From a checkpoint of a small transformer trained on Wikipedia: 4 heads of 64, a variant of Muon for these matrices.
MLP neurons of a small language model. Each row is named by its layer, matrix (gate and up: input weights) and neuron, and shows model dimensions 48-239. Each number is 128 + 32 x the weight over its row's rms, rounded and kept within 0 to 255. Numbers have three digits each. A neuron's up and down rows have the sign that makes its largest values positive.
After each neuron's rows, "fires in" lists the words (lower case) most often at its 100 highest values on Wikipedia text that the model never trained on.

L9.gate612:121144107084093175162099136175108146153169083127117161137161153152125096159147096101131091189137063096152084167120087127157121167078097126072098161129072074106088110104061154116112093074075176162121136163152145139132152083107110106127162165164219133133092178164130110112088112145104144102149126105130124106128162193143168152144136132188139157155117141147183093144096113086169110137056141135139105127140169102117187112098175163054091113090126180113114109123110122138153176153173132162080128124136135172118088183134090126134169151123092163136185137140138087163129184178137104119
L9.up612:094088083095136136165108144108148198129206132126117137069185127125135210141094147149071095075125098093177097127088137131189066133153081144147178159149141141131137094153125158119087148134125150103169166176183131174106108160112069064143148149099150090122111093155080144076099130143095131127169193182150112123136129074137183115112117197111152128145173134106092108100084163135199148131086121171144100134129110116094117155143174163193157099104140148104124119115116126083132166129136163141102098103147132084105039176149108141162155141113160181120177118098135173168111116182135119206
fires in: "the", "and", "by", "including"

L9.gate143:132094135214144169161055151142098131164095108145100139140072096121087116151109149123151174160179146136160115142111149105207114148125081096136141162162154097164128090169063176093121152131115145187171146103152136129145105113054120150114111153098146149114126198052145122183147119170097104115142175086146095136094086154130112199112115161138127103120140151121150082124101110109145119140071128164116104202101094154139160099168104075110169176133085119084116144086106202168138116124124154106171119116114139138148139135154168133149126082092102180169132106087098114151173132164111180094
L9.up143:120161119128177122161077120153152110114105118149109165158122091146134168048155172138172143108162133149154140155105138187215128106112193105079097154148107088140169080146120141151172120098143150165154148154176184075146130134134051066117104123111093117105133159099140140127154194135121113100157054114147099119125126126120126081145125099125116097101111086127160171208098099115130143140095140128098139126128143053142111139121140070117141088122131142076115122110115124132050140140106102095138134159105117167157128148098158164154084166152112179159125158112077163174090129156131139134
fires in: "the"

L10.gate610:111166157204078110098115151095141188115128106124129146147117109158074101198139153148104159110117137116110149113141105131136197135137119130150159127103064082132061096080162142103122121119123103138128134136085153134152114043133176195087117136058117094128169140131159119082068142113126157157104139180114159151149155151124090105145126104157110132132040164188104179104101131187096111129089169160128187171070136107130078089159056099120185142112100128099087132144091186110128095156152135126136192197133144124177083138133132113140112155170065166127135158178084095150132095074134141046
L10.up610:145129109091116142090102149090144180120163090147111063096145158134133104184131182165101159138131107163138178046149182114112094101151134114151102143133160129146134174132227152149119101088158055118064158116091171136160138130117138161109083157126191155149142156111171165143137128111107153158156109167157133187140144131111086082168151141146138097077113164170106084167116175145098121151176097161157172127118121189159075128100113140092070104176135115137093120134119155085164108162134136091217088190096113110116119089118136142112105124135139109110075143116132100116143097091127156129
fires in: "the", "of", "s"

L10.gate848:118107125127122117107158140148149119113136119132112136124157141102128081123086153149106143061159144162177184154167116129130090135161081149130133113150114138151123106119141132145093072110106104100102146173107128188107069113098167100157154147092145159126105119142107150081116131138119134113129094142135201136047174143104127142098080125203092120096069154150191112139108175102136104083092130160111131141102112139176109174142082204113123085101128110135133150080127119146136097104207167128138126065127074097189116111184086130141111143120140153108116074057106170116138082141083166056
L10.up848:088134139127067110154152110064098113174107110139151145126130140125083096135166134134189105197167176119138177135136172147156162136111108117152122167181107170175113186173157131131161122103155103145156150163089117103086115146117114131174136158123111094161157155159138158123068096124068100068151138092108147046120148136126130159120122155133128125175097177119201081151133171095193108159081084095154055175143151071121095147107086129132152162087116165132117123104066162053191176109129093130095162044147129071165181142165114137163113186177070105156072104103182150170119099100122152125
fires in: "of", "from", "by", "to", "with"

L2.gate692:147185203134123189191135081133106086119091091105108153119133108158187088181164154116118096096142136056127087140103121142129117115096108119124127161129120145116170105073153174148177092208129158142145166097117145162087144116154124129111099124149195135136162119152103166132076088178111082130131143127116130152108100188133123091140092130114109132125066123178150129136140152135093137182125120165183141215143125074193152142171132137109108166176090101094097131127153164167156110129126124157107111127154069102154155181133103157110110095155145122087163124104110143139134163158125139133
L2.up692:115158091141135116121092068120082098138126077034102146080110151145159164067137144126071138126114163086180111124097086114134148179092131122136118118155126203106131220102092142142151113115158123138109156129130150086108100135120153141127094110144095081147144132144152176135129163131099184121164145079121124113101075177185146102160140099134078235099050151159096131082140173111029198114127128137142108179105178167179102158067146108090115117173127104089115104111161096117107129102168133120129154100142105115110109135144108096068113154191125157193080144044123104157111136120108160084
fires in: "0", "1", "against", "2", "away"

L9.gate455:124060069106115148122121146140094215117148122163119159131107196123072103117160149097111210127142143119212140116134164149125071113115141149122173148151118086107125109180115110124137129170054137109141111099114094108100194110158135129132181157121152124089133100145130086181135099085109210070101106126110136126109107115129139187161107139130147133150187136192194141081137121210154112102115121183107055080082088127159100089126150108155124114134153113162147093128095172156116130130100146167153105079130126121141103153107200125115211077114103141096126111070167121160101050136137127142
L9.up455:117135150135128057089154112133183093127109109102121142169176107186096148089102146143172075105142062095089166121162081115092093131156132071094107124165138076135157117105100099126107119102172140127092091197156152128079174128096076132113146128139065130177102122100195143084188120157110117082171121221106124068135141148110116120115113093096087107105076154088074106136136176086120101125197109134142118118132121157170192109130141051142110110130093098133097153135171104083102158111114121102088169180164137092098140091164073161102126107056193148084143103106101136138112106097119104103
fires in: "the"

L10.gate261:115154159112100128127122093120098135172151063155183102129105149181099152121127128070078147136105143179129149116145145117178090140089059086114143118115104076200108094075134130150117174164188151135121166123115136092178157151063132132115171141156190091168120159106137132081161168167163146118123115110182184151148172133137087163068105165114076161134169167144104098116125173123204117125121075075156134150106090089119096115130066129133102130122139147161107092092150175156098200137123113142197150140097104173108101118180150124148104128137087093149169090057113137159114066138110163116
L10.up261:069121108094083092079112173101194117166187137109098105136141058079115140159180122106166129096125111122151108154117127067201142160108152102073118143151084124157150121094114098115127090143142131195143121158158094086147130194109092114151075151148143159103171117125167096122097088098139129063077146072155139168092164182111084174118138102138113127099121138103121098142150213121172097116076115125118052113144137122083118152129178165196106212072149128144115129061072153097076160156115167105065088164131147106052105151148086148134100093163093084149060169121083098161151131152150129104
fires in: "the", "by", "to"

L10.gate83:141134191173165121158075103162145052077076120117157149135155092166148127132128121126140097166130057157185183134097118187154141155099139130160141168133139113076129100086118115081130075152164131151142140141156135097183076121147103175135185144047129144098170113077182150133077084132133156116119184121133136113137172113144107128130052118120139158155162171116156104114116094145066153156055149117128113180148137172147115116135155137153175106129069123161076094108160159120125130109083124155138141157125105108120158105118088139180139169100141126094156158144183152114170094121144157110
L10.up83:104148144168106182170069094163128150142127129099164067123112102138101106163067128147146139114149142135149082083120141100139103109115118158164140098110097205094138148045182137101106132118139154211074097090111130099165136115096090144195102139125186118084126170061109109137166133137109172102098144182076133132191116141101057216152162150162204154161117128163102091139160162071111123109125119137152146076100093076168179152154110173141124118147173109117093116143095171133157148150128138147154133157172115089129096134139057104158136118133160080066115124140149088176113118159107115097
fires in: "the"

L8.gate622:145084162134118176114108148115127122139161134093164148109171167119152103123134087101150109174096157114124127188100129130174073168162121101167222135135190158168075132132156137183104191200147168152119109151084137032140112111150113171155163149132147099139119158071052163143081165107137134120053136109070157136121166114077083122116109104140142109150148132171145126142149137146076076110140154102145155152167146141125111113094136167123130157123094169122123149083134099106170144091132140126123183077157116165142173175082098163206162163141118122152204146096102138106135164155152150143
L8.up622:190118130124148162131157141091134124099177089158082109171148157121118124142128179074177093131104183155101162096095105119146102177129116091184190189163090151142128171112134110159125138155177048172194161125157124144050095150153051136129151127113126085115104138127164153123153062138134146082131132144116192171136143133164127159176132145137089054187112116119135149164087079127120106111135124134093164136109099139079135135081090157111110135156168136122134121113157101138089087135121126115142137109114155153095157151124139122156146111142106162101126112137128133125123205088195132091
fires in: "1", "dorstenia", "15"

L2.gate228:172125132160106129131110150168128138098097145124129083165116178122209139097100097128124177111150159136012143166111103161123119100131097171106117087118171181125142059124163189161144136136058072136123141118120190112162169114114095097091179058119129181085107166128107157091162120072113190095081103104119158177142110154137137133130119077125169169103151127179044150104161104157184164070078129144130175118128165160181119110080145120095040136086130081137088099119124140139117180173128122164142131137150157107137091152135146142144068080088120144126164198124123184102136142130164122174
L2.up228:120083064098132134171101162098146117084153056115140109116187182120134151147105141106196174101073161165108105143139124163071143107134180150121078138176231107097118135131164097102109138130109085151125106082121189152095113118194149138139094119109094125156160152096139104022140109124126165094189118158151154089088122093136114136123185182105088091161110129019179139123109136129126114130120102107146154083093199136102156142135091145109151132114163121125106123063105133111185075128094187187129125178114139098134093154093144117041150145144141107184168162118142111154129137147143172171
fires in: "1", "15", "yards", "pos"

L8.gate536:082160097137125160105031114149154099138137077141110195149155109130137112148151143158117129087127120131150092123074080129187076144174149123137111112165095110076070107157116109164110128041053184140154122118156191062168089129080087106161133130085167113139099090086123115184098074212117109086189117158136129134124143163147160157185107119135143125138138132106141073061141126142155099131105086177184110126088129102083088104122146137099133092141109152147157130106107148153115109082139109086123131120166095099135079125106093123133088143112077171166149127142106097177115183136135128142
L8.up536:130136112163166129214117135138051097104166124110113122131114110114109144087113130121112147167082193126144075136118047170114114129107060062142149117119117138128163069070159148052099080097172119113180121109175130117158091098101133083154132136151124139143126141126134142110104098146141118138145125140085188142079136139172120096099118078093121108045116102082180144140092088092077162111141129069094111177121173103097187174111162088114149105178117088075058125078123150128102144137124093138143120109138119068106177128076081172161180129057140167140157126145160146189114137077154136092
fires in: "the", "an"

L4.gate949:114117112159132114093099107097091131167112165063055131196130171233115095131150138150186138144117158117153116152120143093117185096195108110147082127058137137079108118094114138133093093063130105086114106196121130139125136155120151144165163189109136126132179141053128122106152102160146127079155092127088145133106105175100162133144161134135035106123117135113132123163105156117169133150165135098120066049136122149083146169130137165052145163087096119155081119119190188082081115120134123163121097105132112091102122112088094128101120129158094159165112093163169183139138111120116131133
L4.up949:098104093147112096086094171099146118124087112097060188153105083122130089149113117119161096112125132166166103178107138078141179120142096109131088129120119083139148154158146160130092168129132106189057119165160125098093132084167114088149087162111136181131155159137111112106112089097120140128113152158177084192118169155096072140158170111141057107085137156164138116199196079082096125148141176141162133098159102066200136131184165109079103153170110076134141154064108133140100094099160161114177125101132125124139159093111122156117128124138178122113178088109150139092148179133121120109
fires in: "he", "she", "heber"

L2.gate398:124136139182079115101160120133156094142088127131120169090149141121187145161129106102164079152123124116139145180114113156119166147076129116090149064149125116116129154072177102069181123140088116155099095087088168135090095106116178199138047116132133135160188181150160128156117167129142192113080145126081165114105133155099060178116114075139124138075083130178148153182131097118163147154100144107137092117105108102090134173127182095114086161103079155061119127137126141149171155057178152143099102090105106043137110164153107085185128136129087165145122177102106082121242129129122147094
L2.up398:125112150135160110099059057135116113095174084141141165077202135115143136145100161105171099148083181077161093174161158091125094131099121043154122101174228135132085078108113157071154115142126110133155119130160084140135107132107111173065135172162089136132232151155185186121127163094194212120107155099171143078092105100088108129135163126151101141174110101134138149161121089095122137139158124129100171155153093067100113181113085132114146170131116171129134061123100145148135121155093156148089139128153112109142114151157136134111082080137176128142141114124104143146110157147066100113
fires in: "1", "2014", "15", "2"

L2.gate435:120162147068123159201103110118127074158146118125187144097143140152056131133168167202178112193177158134150110159136108120113145150113168135101168166127122118151137045118157096134083079118133117150199134111103085146101089171156156125099096111135097145154139122088132113106170154082155170144143132066178101105140126141116182056196133151140111124141146112102126161129192108130172142086100138110165091090161096170146217117148155147142115133114106126081113106117118175081108062135137121133134150099128173135131110161142090127149102125143125127130078111098188182140094111180114141147
L2.up435:179134116113077147131109186136074128136125150122181142139120152165077116122087185150171148130129112148143090169099087117167148181102090118099133167089141165166129093105136157135112081141124126153182145108095107111087143095151157163084116131104090110137103170092099100178142169058134115159113141099170121120117134094117139061185150140131098135219152099138157152109199115124140175129143162139171095094119052123220113133145091145095131090171165139066112118166134125125099094111101147147132181145144121164111129114070099112115154109160126100130120084111105093095124124166142160176
fires in: "she", "it", "bbc", "village", "church"

L10.gate732:114138073135148124165117186134041179169121081133152151167175111184106156125106135180129168124103136103167141108178107105119126134103106106143156038143075152136116143131099063168157115127150101142135134125151077164149133064113122122164098132144044158152087138148167149157099048161116061134169102137140140094139215189148126131157124168130162117187161136144083140188159176115153134070128132116110134134059052130121105146167090163126129153139105085127110156135139149147115128079149110100154154128143112119073104122171168107111102096090150143105138127123095171186080089092104029123
L10.up732:059155120142134196134175101112142130170147132111156097108115106121105120172170134101111124120100139128149144168093166097153110046139158156132116144133160088078115128122110150161147097103123086100139106117115074082103138091058134032088156128123127079131108102098139079135107064136132183127096118131125174063139178160108077111106121090073139115139075161152121131104143124126156104075130125148121121150105147090131133151167075170141141154114121156139110118121136137158090165142195135078118109122052107174120112101168166165142112078134140140151153137119170191148180111108146168098
fires in: "but", "and"